Weights of a small GPT-style language model, trained from scratch on English Wikipedia.
Architecture: RMSNorm before each block, no biases in attention or MLP, attention and MLP in parallel.
MLP neurons of a small language model. Each row is named by its layer, matrix (gate and up: input weights; down: output weights) and neuron, and shows model dimensions 144-207. Each number is 50 + 12 x the weight over its row's rms, rounded and kept within 0 to 99. A neuron's up and down rows have the sign that makes its largest values positive.
Before each neuron's rows, "fires on" lists the tokens most often at its 100 highest values on Wikipedia text that the model never trained on.

fires on: " of", "|", "ard", " for", "ric", "ch"
L4.gate150:71 49 33 19 43 43 48 39 77 44 39 43 30 45 70 47 61 44 56 34 25 55 56 72 44 37 54 51 64 63 27 48 51 50 58 63 57 59 44 41 43 43 64 32 56 48 50 57 64 47 55 39 58 55 36 52 52 30 56 33 69 43 43 38
L4.up150:56 53 55 35 48 36 31 65 61 35 30 64 42 73 52 50 51 51 41 57 49 59 54 47 40 55 48 52 45 55 52 43 63 30 69 53 48 44 84 42 61 30 42 40 60 37 56 34 66 49 43 36 66 59 49 61 61 47 59 51 46 43 49 58
L4.down150:59 51 55 35 27 74 41 50 44 63 46 54 36 40 50 53 41 52 57 54 38 47 54 25 73 62 50 60 69 42 56 39 50 38 28 39 69 47 57 63 57 33 53 49 57 39 53 42 46 53 44 52 58 48 47 63 43 64 42 44 51 46 54 47

fires on: ".", "t", " |", "th", "n", "nd"
L4.gate187:46 57 49 40 28 44 45 46 50 50 52 23 58 29 66 18 53 50 62 51 32 53 57 48 38 73 47 47 49 49 59 64 33 68 48 61 45 56 44 37 18 46 36 19 53 33 55 57 52 62 29 51 41 45 45 60 49 60 42 56 27 59 40 33
L4.up187:26 53 28 41 42 67 63 66 42 55 54 42 52 50 54 24 46 51 41 42 74 50 57 70 35 33 41 59 37 46 40 54 50 74 72 43 26 56 38 50 36 65 36 63 53 52 52 56 47 37 44 37 38 58 37 48 66 56 42 47 38 46 60 59
L4.down187:62 74 63 57 39 45 49 38 60 42 54 42 39 57 37 39 51 40 55 36 51 64 57 41 43 44 38 46 44 57 11 52 47 40 53 72 72 56 57 40 49 54 68 41 55 42 49 52 66 54 35 63 41 32 37 48 62 60 40 44 62 58 55 53

fires on: " Mar", "ta", "tan", "Mar", "car"
L4.gate152:64 71 51 51 65 32 36 49 58 56 49 39 57 53 54 59 40 56 30 53 27 39 49 43 57 50 45 68 62 50 43 33 65 39 65 58 39 49 23 23 70 59 63 45 59 52 58 33 41 62 54 38 39 56 51 64 47 50 23 48 52 25 33 60
L4.up152:45 42 77 45 58 27 69 37 61 50 65 47 54 39 52 43 68 57 53 58 62 49 41 30 64 61 49 40 51 52 67 63 54 44 53 51 40 37 62 59 41 48 66 54 69 42 66 55 73 42 46 47 60 56 49 47 48 48 19 44 44 58 72 50
L4.down152:64 53 47 61 44 38 24 49 48 55 51 60 52 56 37 38 62 49 59 54 30 52 38 42 61 60 58 51 45 48 58 49 64 60 37 70 38 55 46 58 61 44 74 49 46 41 27 39 50 51 44 33 52 58 35 45 63 38 54 36 56 35 30 46

fires on: ":", "b", " Total", " of", " on"
L4.gate175:55 32 64 54 56 17 62 68 60 51 47 38 39 43 57 38 35 34 57 41 59 49 60 31 46 56 47 39 49 41 51 31 79 44 53 53 65 46 54 71 50 35 65 50 69 30 49 53 69 59 63 53 53 42 46 62 44 40 34 48 46 47 53 52
L4.up175:51 47 60 38 59 39 67 46 60 41 58 39 53 40 42 44 48 55 59 42 75 71 38 47 55 57 41 53 50 53 74 29 55 58 57 48 41 23 63 46 39 26 57 66 48 36 50 34 68 38 42 41 30 37 56 49 27 66 44 42 59 51 59 54
L4.down175:49 30 66 31 42 47 50 51 52 46 59 34 70 63 75 66 45 46 54 37 58 47 50 49 44 42 44 41 47 22 47 46 57 30 79 49 44 54 44 30 37 36 44 50 37 23 46 48 64 56 39 72 48 52 45 68 59 64 45 66 65 48 31 64

fires on: " |", "-", "1", " bronze"
L6.gate149:40 51 67 34 35 38 61 65 35 30 33 54 54 65 49 43 68 52 68 54 67 33 50 42 79 44 32 89 43 51 60 78 43 53 71 44 78 52 41 61 49 57 81 54 74 59 54 33 54 55 50 37 48 47 56 33 50 49 56 39 39 42 35 43
L6.up149:61 40 28 73 47 50 45 56 53 48 43 42 33 41 35 34 65 59 35 58 35 48 39 54 31 28 59 71 73 51 46 65 39 55 52 31 49 60 42 38 30 62 35 52 46 39 49 45 46 37 65 26 38 46 54 54 29 65 66 55 28 52 44 43
L6.down149:72 57 69 60 25 66 55 80 51 49 66 40 36 60 46 39 42 50 71 66 50 37 64 24 78 65 62 54 48 42 51 75 54 73 56 79 30 46 44 40 60 49 77 46 51 52 41 51 49 52 39 48 40 55 64 52 36 54 30 50 59 62 37 59

fires on: " |", ";"
L5.gate103:52 40 48 46 57 36 59 44 32 44 50 48 44 38 46 44 56 74 58 41 48 33 38 57 61 62 46 61 40 77 55 60 28 68 60 69 41 57 47 54 52 55 64 73 66 41 59 22 37 47 48 46 46 50 46 60 53 37 63 64 54 63 50 54
L5.up103:54 49 36 49 49 59 52 49 55 60 61 49 38 38 51 59 58 41 46 67 38 33 31 25 46 59 40 55 57 31 49 39 39 74 35 56 31 37 33 72 50 33 51 50 52 57 51 45 45 63 54 53 71 42 60 70 46 31 35 50 54 71 51 34
L5.down103:48 28 28 42 52 58 65 65 57 68 56 55 65 37 61 48 70 39 45 58 41 61 56 67 50 44 55 74 42 58 65 53 45 37 84 43 70 41 30 40 38 48 61 59 53 53 42 34 44 39 38 36 56 55 44 51 46 53 58 64 44 30 53 42

fires on: "s", "res", " individuals", "ers"
L6.gate40:34 52 43 66 28 66 57 36 48 55 38 39 51 35 67 37 57 54 45 38 54 54 32 31 53 61 54 40 54 58 41 65 53 38 52 46 43 48 60 58 40 58 47 40 45 51 29 68 52 79 24 52 39 57 31 38 63 50 35 67 49 38 29 47
L6.up40:51 36 50 43 39 68 51 50 52 74 51 48 53 31 30 67 55 53 64 48 60 51 52 51 63 32 45 50 47 46 49 54 31 34 31 42 68 65 36 29 67 43 56 59 68 53 56 44 48 48 48 51 59 30 63 51 47 43 41 52 54 35 48 52
L6.down40:83 58 45 50 45 68 45 48 38 42 56 40 51 48 54 54 63 40 35 58 46 41 27 61 40 56 68 55 36 39 56 51 54 51 30 54 72 56 49 44 31 71 47 63 40 45 61 42 53 42 46 69 24 49 48 63 28 71 49 41 66 48 53 65

fires on: ":", "ic", " on", " using", " or", " X"
L5.gate309:44 53 45 49 27 32 51 71 53 66 51 48 38 48 34 48 62 30 59 54 48 44 51 33 46 62 49 52 58 43 47 45 46 57 29 45 56 38 54 59 46 51 51 20 38 59 59 37 57 44 46 57 41 39 27 69 54 60 70 33 43 66 49 34
L5.up309:69 49 60 44 50 43 40 55 50 42 62 26 48 69 38 58 61 60 36 41 69 36 54 44 42 48 53 34 37 51 60 45 53 44 51 61 48 58 49 55 54 37 36 29 34 60 58 46 53 38 43 59 41 43 27 56 49 63 63 29 45 37 61 37
L5.down309:33 41 67 26 52 68 44 73 50 55 42 46 62 54 53 34 40 69 53 63 43 53 35 60 53 55 55 57 63 54 35 51 45 61 60 76 33 47 50 54 28 51 46 54 46 46 48 50 32 68 66 56 52 44 45 56 76 33 38 65 51 53 31 60

fires on: "\""
L5.gate114:50 57 59 47 55 32 32 74 39 42 42 33 64 56 51 47 65 60 43 55 37 48 63 49 48 62 57 58 55 56 25 50 39 59 65 40 55 15 34 40 48 61 62 59 34 58 61 59 59 59 46 51 58 61 45 52 31 44 64 57 41 32 54 48
L5.up114:45 62 61 62 45 42 49 59 42 52 47 40 60 71 45 46 52 74 25 68 54 51 52 64 51 86 45 55 46 63 49 34 34 64 58 34 52 39 42 55 46 46 46 49 54 44 54 70 46 58 52 68 61 61 34 54 27 43 45 44 49 40 71 47
L5.down114:42 35 56 57 56 40 23 63 62 27 52 41 54 45 64 43 78 58 42 57 49 61 61 31 50 39 44 50 48 82 61 42 34 86 49 47 37 72 44 42 44 52 54 59 45 59 50 63 60 47 37 62 69 48 70 38 49 54 34 63 49 35 49 45

fires on: " and", " War", " war", "n"
L6.gate226:39 57 49 66 33 55 61 75 46 50 65 61 63 35 25 51 48 54 51 63 46 58 58 44 46 51 43 53 36 53 68 48 55 60 48 42 51 54 34 51 32 56 56 47 26 54 42 51 56 34 36 57 35 48 48 45 47 72 60 56 38 68 53 31
L6.up226:44 61 45 43 54 55 39 37 56 42 30 63 55 33 57 44 48 57 45 65 58 51 34 67 45 44 40 61 73 65 40 43 59 41 43 49 46 38 19 39 67 42 44 61 46 51 42 54 35 36 55 46 44 48 48 49 34 64 47 60 37 44 61 21
L6.down226:59 53 29 60 53 48 62 37 40 56 37 61 30 63 51 42 44 37 36 34 58 64 62 60 71 44 57 57 40 42 75 44 65 39 57 62 42 46 38 43 42 29 46 35 49 72 29 23 40 32 54 61 47 51 31 50 50 55 63 46 44 55 47 60

fires on: "T", " T", "t", "ut"
L5.gate70:54 42 56 39 47 56 55 58 60 41 30 53 35 56 36 52 44 38 45 62 64 42 55 62 48 58 48 39 75 48 60 38 35 21 38 66 55 47 49 55 40 29 51 24 46 39 39 60 48 59 69 44 43 59 49 58 27 69 40 49 70 41 45 58
L5.up70:61 46 62 53 63 42 44 45 54 59 42 48 59 38 45 47 65 52 74 83 43 37 46 56 62 40 33 49 28 67 61 45 42 40 37 35 81 58 54 37 46 44 66 64 58 28 54 52 37 45 57 43 73 30 57 49 69 39 55 37 55 44 46 58
L5.down70:58 28 51 50 67 65 48 67 46 69 50 56 39 77 54 50 55 41 58 74 61 59 53 60 62 64 53 36 70 64 78 29 33 41 61 39 40 65 38 73 65 53 58 56 34 66 63 24 47 59 54 31 74 39 54 51 53 61 62 30 69 58 37 45

fires on: ".", "\"", "”", "W", "—"
L4.gate120:53 42 65 70 46 49 21 43 71 33 47 54 68 55 44 50 49 45 64 28 32 37 54 55 58 18 80 53 56 67 42 45 59 59 68 57 54 35 41 59 52 45 36 44 42 63 33 62 25 67 46 46 56 67 41 60 65 47 64 68 32 49 68 38
L4.up120:42 41 56 75 37 66 45 39 55 21 53 44 51 45 51 30 74 37 44 22 26 41 45 56 40 49 58 43 56 69 61 47 52 64 47 67 53 45 50 58 44 41 54 42 43 65 50 50 53 62 47 42 44 73 39 67 28 54 53 46 63 45 91 47
L4.down120:60 43 65 74 41 49 35 59 47 30 31 30 60 62 53 65 55 60 70 66 65 53 60 65 71 56 62 26 70 43 32 44 42 69 43 33 30 54 59 57 34 58 41 50 67 42 56 37 37 76 41 54 58 23 52 61 44 72 54 62 54 64 35 30

fires on: " a", " in", "a", " |", "o"
L6.gate9:49 52 57 37 56 37 65 24 50 60 61 68 48 45 40 59 42 52 63 37 56 41 70 55 59 38 36 27 43 51 58 35 41 45 38 55 68 47 72 41 69 52 52 45 46 50 50 48 42 57 48 44 28 41 55 48 61 39 48 41 35 58 47 50
L6.up9:48 44 53 56 33 51 41 29 55 42 41 35 64 48 53 63 36 47 68 45 77 39 45 58 54 50 44 26 54 71 53 50 40 60 49 58 53 56 45 48 57 46 64 50 54 35 38 59 58 49 47 61 44 37 43 22 69 57 53 73 59 55 36 54
L6.down9:39 49 30 46 56 63 59 48 39 21 43 71 52 49 73 54 59 43 46 64 50 69 56 37 56 65 41 67 61 44 66 57 36 19 48 59 55 59 39 50 59 51 59 61 26 75 46 50 57 37 22 51 61 50 61 39 62 49 47 36 33 49 39 46

fires on: ","
L5.gate310:62 39 52 42 46 56 70 67 37 52 25 27 61 56 37 49 40 63 50 62 45 58 62 46 47 62 44 68 39 65 64 60 72 65 37 64 29 58 45 78 38 44 41 68 25 47 56 78 27 49 44 42 38 41 49 43 64 32 54 29 59 61 51 21
L5.up310:42 51 62 50 48 49 54 50 62 39 52 55 72 26 42 47 58 51 38 57 30 32 76 50 73 47 51 64 45 66 59 53 31 58 43 39 44 44 32 53 61 68 36 42 58 47 39 35 49 60 54 66 67 64 37 44 37 27 53 53 48 61 55 48
L5.down310:54 47 67 47 48 39 52 37 60 68 34 52 47 73 45 37 70 60 61 44 47 69 57 56 55 28 82 55 65 57 57 68 49 51 53 50 66 36 58 70 33 69 62 43 57 59 42 38 60 39 25 55 56 70 62 57 55 44 46 44 37 34 55 39

fires on: " and", ","
L4.gate94:68 59 39 64 50 34 41 48 58 57 68 42 61 58 28 48 35 45 58 38 40 32 49 50 37 42 62 41 38 25 43 57 42 44 33 63 56 36 21 25 54 36 56 61 39 38 49 40 49 41 36 44 51 53 41 52 53 38 40 66 47 59 48 16
L4.up94:49 39 43 45 41 66 62 43 58 64 57 29 70 63 42 73 62 38 61 37 53 44 36 53 57 45 46 31 34 56 45 46 42 47 51 49 54 31 37 62 49 72 70 62 57 46 46 56 42 49 44 23 52 60 60 62 71 51 52 30 39 42 49 36
L4.down94:55 18 53 54 66 38 45 70 54 52 51 54 51 48 41 75 59 60 55 50 53 55 45 48 48 43 56 71 63 59 40 63 39 39 70 19 63 63 62 38 53 67 41 25 59 34 60 48 43 47 26 54 59 40 56 32 31 37 38 59 67 65 44 51

fires on: "n", " Ne", " Na"
L4.gate185:40 71 61 37 23 57 36 76 46 59 37 39 33 51 46 44 62 40 68 56 56 46 47 51 61 64 71 54 47 50 41 30 45 45 34 62 42 50 49 46 53 34 65 50 42 40 60 58 56 56 41 34 51 48 31 52 62 65 50 75 41 47 50 29
L4.up185:64 49 65 46 61 29 45 60 45 53 47 27 50 68 53 49 43 56 44 48 34 40 49 67 54 52 49 54 35 55 56 64 56 52 28 32 69 41 53 37 55 37 55 40 57 76 53 72 45 45 61 72 55 84 24 47 71 43 25 50 57 42 72 35
L4.down185:33 33 64 61 45 72 35 58 57 53 40 19 47 60 42 35 59 48 32 60 47 54 65 55 49 56 34 42 52 41 52 57 44 48 60 71 29 63 68 13 57 40 55 52 52 61 39 45 57 51 30 33 44 63 21 55 55 69 46 65 60 54 48 38

fires on: " |", " and", ";", ",", " to", "\n"
L6.gate174:47 50 29 37 64 48 54 69 52 45 53 33 40 55 46 58 58 63 47 61 51 14 48 48 52 37 47 56 48 34 48 25 57 46 39 48 47 44 36 59 53 55 42 42 37 34 45 14 62 51 40 51 68 70 45 49 68 47 49 48 66 52 33 50
L6.up174:43 70 67 41 38 49 38 64 61 64 66 40 67 51 44 55 65 39 51 43 37 42 77 21 44 38 52 76 58 52 54 73 35 69 34 53 46 52 58 58 56 67 31 69 39 55 43 55 53 52 51 39 47 27 58 42 77 66 38 42 49 46 40 61
L6.down174:20 54 37 28 71 44 39 48 67 50 52 41 57 62 56 35 51 52 43 37 52 35 47 30 45 43 56 37 63 72 67 54 43 31 59 25 44 49 40 64 36 61 60 38 58 42 69 43 45 46 30 56 57 66 48 43 56 45 59 60 44 62 33 56

fires on: " out", " b", "w", " imp", "s"
L6.gate104:45 63 59 51 42 41 54 47 65 63 51 45 67 45 42 45 45 45 44 62 46 61 57 50 17 83 44 20 66 76 56 59 64 36 59 57 56 49 54 29 62 41 36 56 45 22 52 69 55 45 63 46 24 44 40 37 48 65 51 71 49 42 36 52
L6.up104:38 49 54 21 48 37 50 51 68 28 50 39 56 48 41 36 41 35 46 47 55 68 42 50 22 53 72 16 53 39 60 60 42 41 52 31 50 66 70 36 67 40 55 39 55 51 40 58 43 58 44 34 31 49 45 47 47 46 43 68 49 39 42 60
L6.down104:37 62 58 23 74 39 66 49 64 52 52 44 45 54 60 42 78 40 65 62 70 48 66 46 54 68 60 74 44 52 44 52 49 49 64 58 48 51 33 50 54 42 60 42 41 31 77 39 42 57 55 37 36 47 42 54 51 76 37 47 72 39 48 60

fires on: " f", " F", "f", " sp"
L6.gate150:49 58 72 36 26 42 41 62 65 49 42 55 67 53 50 24 40 48 45 59 59 48 51 78 44 69 54 69 41 56 43 39 51 40 52 44 42 47 57 33 35 46 36 59 53 46 42 41 51 54 51 75 51 72 47 29 60 82 49 62 60 62 57 53
L6.up150:43 55 48 38 60 45 53 53 71 45 65 44 53 47 29 67 09 59 70 36 47 59 41 65 67 52 44 49 47 52 48 40 40 52 30 40 44 49 66 21 46 62 44 38 59 56 58 48 49 55 48 57 44 67 47 46 43 50 45 61 68 50 55 59
L6.down150:33 42 58 43 48 53 38 44 41 44 95 39 45 43 29 44 51 35 56 60 72 51 47 65 41 48 62 44 38 45 56 32 54 75 57 32 59 44 47 52 39 37 58 40 50 38 48 54 48 40 57 41 61 69 65 61 45 43 47 37 60 53 84 64

fires on: " ", "s", "-"
L6.gate5:40 56 52 52 21 37 61 60 42 57 22 50 58 51 52 28 52 48 63 76 34 53 63 58 35 44 33 59 41 56 57 52 32 37 52 39 47 66 30 50 34 34 47 37 51 43 49 51 67 59 59 35 40 41 64 32 50 61 50 42 45 50 47 45
L6.up5:43 58 67 56 51 61 31 72 35 55 57 54 35 35 49 34 51 55 60 42 72 54 39 47 58 46 54 51 66 52 43 47 43 26 39 39 78 64 59 52 52 49 61 50 66 47 56 55 55 80 48 50 45 52 47 49 50 67 64 50 39 33 47 58
L6.down5:66 40 61 49 36 60 26 59 45 49 53 46 57 49 39 73 47 46 38 61 57 39 46 66 51 57 64 58 56 64 62 59 71 61 27 43 57 41 35 43 55 61 42 41 53 51 67 51 59 49 52 56 60 37 36 45 20 54 45 36 47 36 39 55

fires on: ".", " Na", "é", "ma", "e", "ado"
L4.gate271:55 78 69 35 33 45 53 54 67 49 49 74 31 65 62 32 48 47 54 44 44 67 56 39 38 61 21 35 42 60 43 56 31 28 48 80 43 38 66 63 43 58 64 52 57 48 53 36 35 60 22 63 34 48 39 54 51 38 50 51 59 46 52 55
L4.up271:80 60 59 60 43 41 45 73 32 39 61 44 31 42 53 50 28 81 64 50 52 43 52 45 48 49 85 44 38 54 73 67 58 32 66 39 55 54 65 50 60 51 78 67 24 52 69 74 50 60 63 44 49 55 29 42 40 49 67 51 50 53 57 47
L4.down271:61 56 38 55 70 46 65 60 57 64 61 48 42 66 66 44 45 48 41 32 49 39 51 52 25 40 57 50 59 72 48 48 38 61 63 35 58 43 57 47 72 41 47 32 42 53 52 61 40 45 60 54 65 39 52 25 56 62 47 53 64 47 80 58

fires on: "z", "th", "ic", "n", "al", "br"
L5.gate100:41 46 38 40 55 45 55 63 35 57 57 57 59 51 68 14 55 53 61 40 36 49 63 58 31 48 47 33 56 33 43 56 49 61 40 47 47 51 43 45 39 35 48 35 66 45 44 51 62 66 63 31 53 73 59 56 51 74 55 47 28 43 47 54
L5.up100:44 43 42 47 29 51 58 51 59 43 43 64 34 58 79 41 41 29 44 30 64 57 33 30 53 46 44 53 43 54 68 38 61 48 54 44 43 53 42 55 34 37 61 41 48 58 61 65 56 42 61 67 38 62 50 58 32 31 37 62 43 47 62 50
L5.down100:53 48 36 57 55 65 82 56 29 34 67 63 47 64 67 46 56 80 17 54 50 67 69 41 40 78 68 73 39 39 43 42 49 65 38 48 54 38 40 56 67 36 56 34 66 41 33 41 45 49 52 30 37 50 58 51 36 41 49 73 57 52 46 46

fires on: " became", "7", "1", " become", " to"
L5.gate59:55 32 73 54 61 47 58 55 51 50 68 66 51 57 43 52 64 40 51 37 53 47 51 53 54 44 54 48 48 37 40 44 47 73 61 79 63 44 33 35 46 48 38 44 48 70 75 55 51 68 41 40 41 39 63 39 40 58 33 43 34 72 36 56
L5.up59:53 45 61 58 29 46 43 39 55 65 71 70 48 58 57 59 45 70 51 45 22 39 59 62 65 54 19 46 27 49 52 71 29 46 51 50 35 44 33 52 35 64 45 61 29 71 47 37 42 56 52 50 49 46 75 47 57 63 67 59 53 44 39 56
L5.down59:48 36 36 70 58 55 57 39 53 36 67 55 55 41 45 61 38 48 49 42 71 53 42 55 37 40 34 44 39 39 39 59 56 41 61 30 39 56 44 47 48 32 53 56 74 28 40 27 34 58 50 40 49 36 47 42 52 47 50 61 86 69 41 80

fires on: "ent", "st", "nd", "ch", "d", "ph"
L4.gate160:68 57 70 53 57 37 33 30 58 44 46 31 47 63 57 31 43 46 67 37 50 51 42 58 37 58 31 60 38 52 32 41 50 21 46 60 36 47 45 40 63 39 48 29 33 49 55 51 31 65 41 36 63 53 39 53 43 41 35 39 52 46 66 36
L4.up160:42 30 46 63 63 72 44 53 51 42 44 71 52 45 51 53 38 64 74 39 57 62 43 34 49 62 59 63 45 43 50 44 50 56 45 51 45 32 59 51 45 64 63 52 62 41 38 51 65 30 57 40 43 61 61 34 55 38 68 47 67 56 45 45
L4.down160:44 48 38 60 62 38 43 64 44 46 46 57 68 56 34 48 62 41 58 66 54 31 61 47 43 40 60 39 52 49 44 29 38 43 47 25 54 64 41 23 47 34 32 37 81 38 72 49 73 43 57 41 32 67 45 59 36 54 68 67 56 54 52 50

fires on: "é", "c", " c", "e", "don"
L4.gate242:67 37 80 47 36 45 37 55 48 52 57 57 55 60 60 49 57 29 32 34 62 46 75 61 40 47 34 68 44 55 69 55 36 45 46 44 59 56 50 63 52 61 66 40 54 16 32 50 54 67 63 38 51 60 25 80 47 51 54 40 67 43 46 47
L4.up242:60 54 60 49 60 57 39 74 47 56 36 58 50 41 49 46 53 36 69 52 71 63 79 48 54 86 45 51 42 44 42 68 40 53 32 21 73 52 59 54 40 33 48 51 31 38 70 58 74 52 57 75 60 54 28 48 47 47 58 42 23 36 65 45
L4.down242:58 44 68 39 39 28 64 42 56 52 48 62 43 75 57 60 36 28 65 35 56 65 57 34 59 50 48 65 47 48 53 50 58 60 43 54 53 63 47 35 32 54 23 68 38 34 48 69 45 32 49 36 22 68 53 47 57 52 67 68 31 63 54 51

fires on: "d", "n"
L4.gate226:55 51 65 61 31 44 44 47 45 42 46 52 52 34 41 47 69 30 52 34 34 63 41 59 48 59 54 51 48 41 54 61 35 46 34 46 52 34 51 50 62 47 62 29 31 54 48 31 53 45 23 64 48 55 48 16 55 60 46 64 45 36 54 40
L4.up226:60 55 46 49 62 25 30 42 32 44 44 61 42 43 52 49 73 56 56 53 46 59 79 39 48 34 52 58 67 52 42 34 38 32 22 42 37 32 54 43 51 42 61 35 47 80 42 44 57 58 36 59 59 67 45 32 64 36 40 49 46 38 45 30
L4.down226:68 45 56 43 52 65 57 38 44 56 62 47 35 35 63 57 47 45 47 27 82 66 43 68 45 44 54 43 49 55 44 57 27 55 32 28 51 57 39 38 16 47 53 47 33 48 53 50 64 65 79 62 36 50 41 52 56 46 41 43 50 32 69 59

fires on: " a", " the", " an"
L5.gate239:58 55 60 53 62 59 49 31 59 43 50 31 42 67 78 46 62 68 58 54 57 49 57 43 69 40 44 68 62 58 46 59 56 39 40 64 59 58 59 45 52 48 55 41 41 55 48 65 42 66 37 38 44 41 41 44 38 48 61 64 22 24 34 55
L5.up239:57 52 41 46 28 61 31 24 61 59 55 46 58 45 30 51 42 43 71 32 41 58 60 48 70 50 62 36 41 55 45 49 58 63 28 58 48 47 55 48 52 53 71 58 52 54 37 59 57 59 35 37 64 22 58 49 50 44 56 48 54 31 24 51
L5.down239:44 60 35 36 57 62 55 60 39 68 68 47 61 27 88 58 73 54 63 54 42 57 53 65 39 58 35 45 45 50 52 45 44 39 41 79 30 46 35 62 63 45 60 74 29 67 44 64 43 55 74 30 64 41 49 43 46 50 45 47 37 45 48 50

fires on: "te", "ch", "chi", "ion", "qui"
L4.gate284:38 54 47 50 52 45 37 42 46 36 49 38 77 64 51 48 54 44 64 38 66 72 53 38 52 72 39 56 39 68 53 44 60 41 49 32 40 65 59 28 65 44 55 61 55 39 55 47 58 61 53 29 29 50 23 50 53 46 34 32 42 53 40 54
L4.up284:43 47 41 71 49 42 42 32 34 41 44 62 49 48 79 47 38 61 26 40 52 35 71 54 71 40 72 56 62 56 31 71 43 48 42 38 57 48 79 53 44 48 61 31 48 62 52 55 62 62 59 37 40 52 52 48 51 37 51 48 62 46 63 68
L4.down284:50 39 64 51 48 69 64 58 51 51 39 47 58 62 43 39 30 61 52 42 45 67 37 30 34 63 66 44 46 38 56 63 55 55 64 38 42 38 67 45 44 42 31 64 49 52 45 62 64 40 58 60 47 54 52 52 68 57 25 46 51 47 44 52

fires on: "-", " \"", "s"
L6.gate296:48 39 53 33 49 20 38 53 40 58 47 35 47 48 55 57 57 37 45 52 29 49 50 61 42 48 31 35 38 44 50 53 51 43 63 51 49 50 34 63 51 38 62 55 41 46 36 45 60 48 49 41 36 64 50 33 48 38 62 34 43 41 45 55
L6.up296:56 38 56 54 52 52 49 62 51 51 57 45 50 19 48 42 48 71 63 58 43 42 63 61 67 51 63 53 54 56 28 32 41 46 59 71 43 30 30 78 65 60 36 36 71 49 40 41 51 72 13 42 38 40 67 27 69 58 42 36 48 36 48 27
L6.down296:65 57 62 36 63 68 36 77 55 41 56 50 40 59 38 53 72 61 39 60 61 61 45 40 37 40 49 68 42 39 52 48 46 52 57 19 57 48 37 59 37 62 60 64 33 43 55 65 53 64 45 30 59 42 20 48 53 29 60 26 28 70 33 60

fires on: ",", "0", "5", "3", "ed"
L5.gate95:41 47 50 48 57 54 62 58 65 53 54 56 46 53 54 44 62 44 46 45 55 75 42 53 45 56 54 39 59 41 54 54 47 56 58 47 54 45 51 63 34 56 45 59 44 66 29 56 53 59 60 44 48 40 57 26 25 57 42 71 60 57 71 44
L5.up95:54 55 57 49 58 57 78 60 72 54 44 44 58 43 33 33 28 50 29 45 41 62 46 44 45 55 58 58 53 79 58 39 54 33 71 43 52 46 25 36 60 62 56 69 42 65 24 68 65 46 68 54 45 53 43 61 47 46 35 62 46 57 48 65
L5.down95:46 57 64 48 61 70 38 49 47 46 52 49 35 77 45 40 45 44 64 27 57 73 30 28 48 75 66 33 55 44 50 68 40 61 47 59 42 45 41 67 66 40 47 51 71 45 55 49 56 58 63 63 47 54 62 56 41 49 37 60 36 41 31 46

fires on: ",", " that"
L4.gate126:44 27 61 67 48 35 51 62 47 57 51 51 49 63 39 61 65 27 36 47 53 55 54 56 51 63 41 38 58 58 42 50 40 46 44 49 44 50 48 68 55 71 57 59 54 61 50 67 55 56 61 55 48 54 44 43 61 56 56 38 27 45 60 59
L4.up126:41 53 59 40 54 35 56 58 46 49 41 17 54 47 41 43 37 36 60 76 53 68 65 41 57 61 63 48 51 84 47 44 55 43 44 33 59 51 54 40 46 73 50 43 44 51 52 66 38 41 49 71 40 49 35 36 46 45 75 70 48 53 79 43
L4.down126:56 49 64 60 51 54 32 65 30 71 63 68 54 43 58 58 48 55 39 48 55 37 34 43 29 47 64 40 37 44 50 75 21 46 64 22 63 43 60 60 41 67 47 46 44 46 70 36 63 51 48 45 55 44 67 56 66 43 55 19 45 40 29 40

fires on: "t"
L6.gate157:40 52 49 41 47 27 42 58 46 58 31 61 59 47 51 52 57 42 32 65 46 55 73 53 53 58 60 57 49 47 47 46 36 26 49 64 58 37 37 43 42 82 36 40 53 34 55 35 48 38 52 57 49 36 73 43 34 42 59 56 53 30 73 53
L6.up157:57 37 37 56 47 41 45 63 49 39 46 53 53 37 41 43 62 44 28 60 38 68 51 63 47 54 49 37 56 42 26 49 50 44 41 30 77 52 55 45 51 68 53 50 52 21 43 82 47 44 41 60 66 54 39 46 60 38 48 51 46 72 58 49
L6.down157:41 32 70 40 53 44 51 52 49 69 49 39 39 37 21 35 42 54 45 42 41 55 39 54 26 55 53 59 52 37 53 28 27 34 58 61 54 57 34 39 56 43 63 56 51 20 47 31 50 57 66 37 51 53 49 57 66 31 35 38 57 49 42 34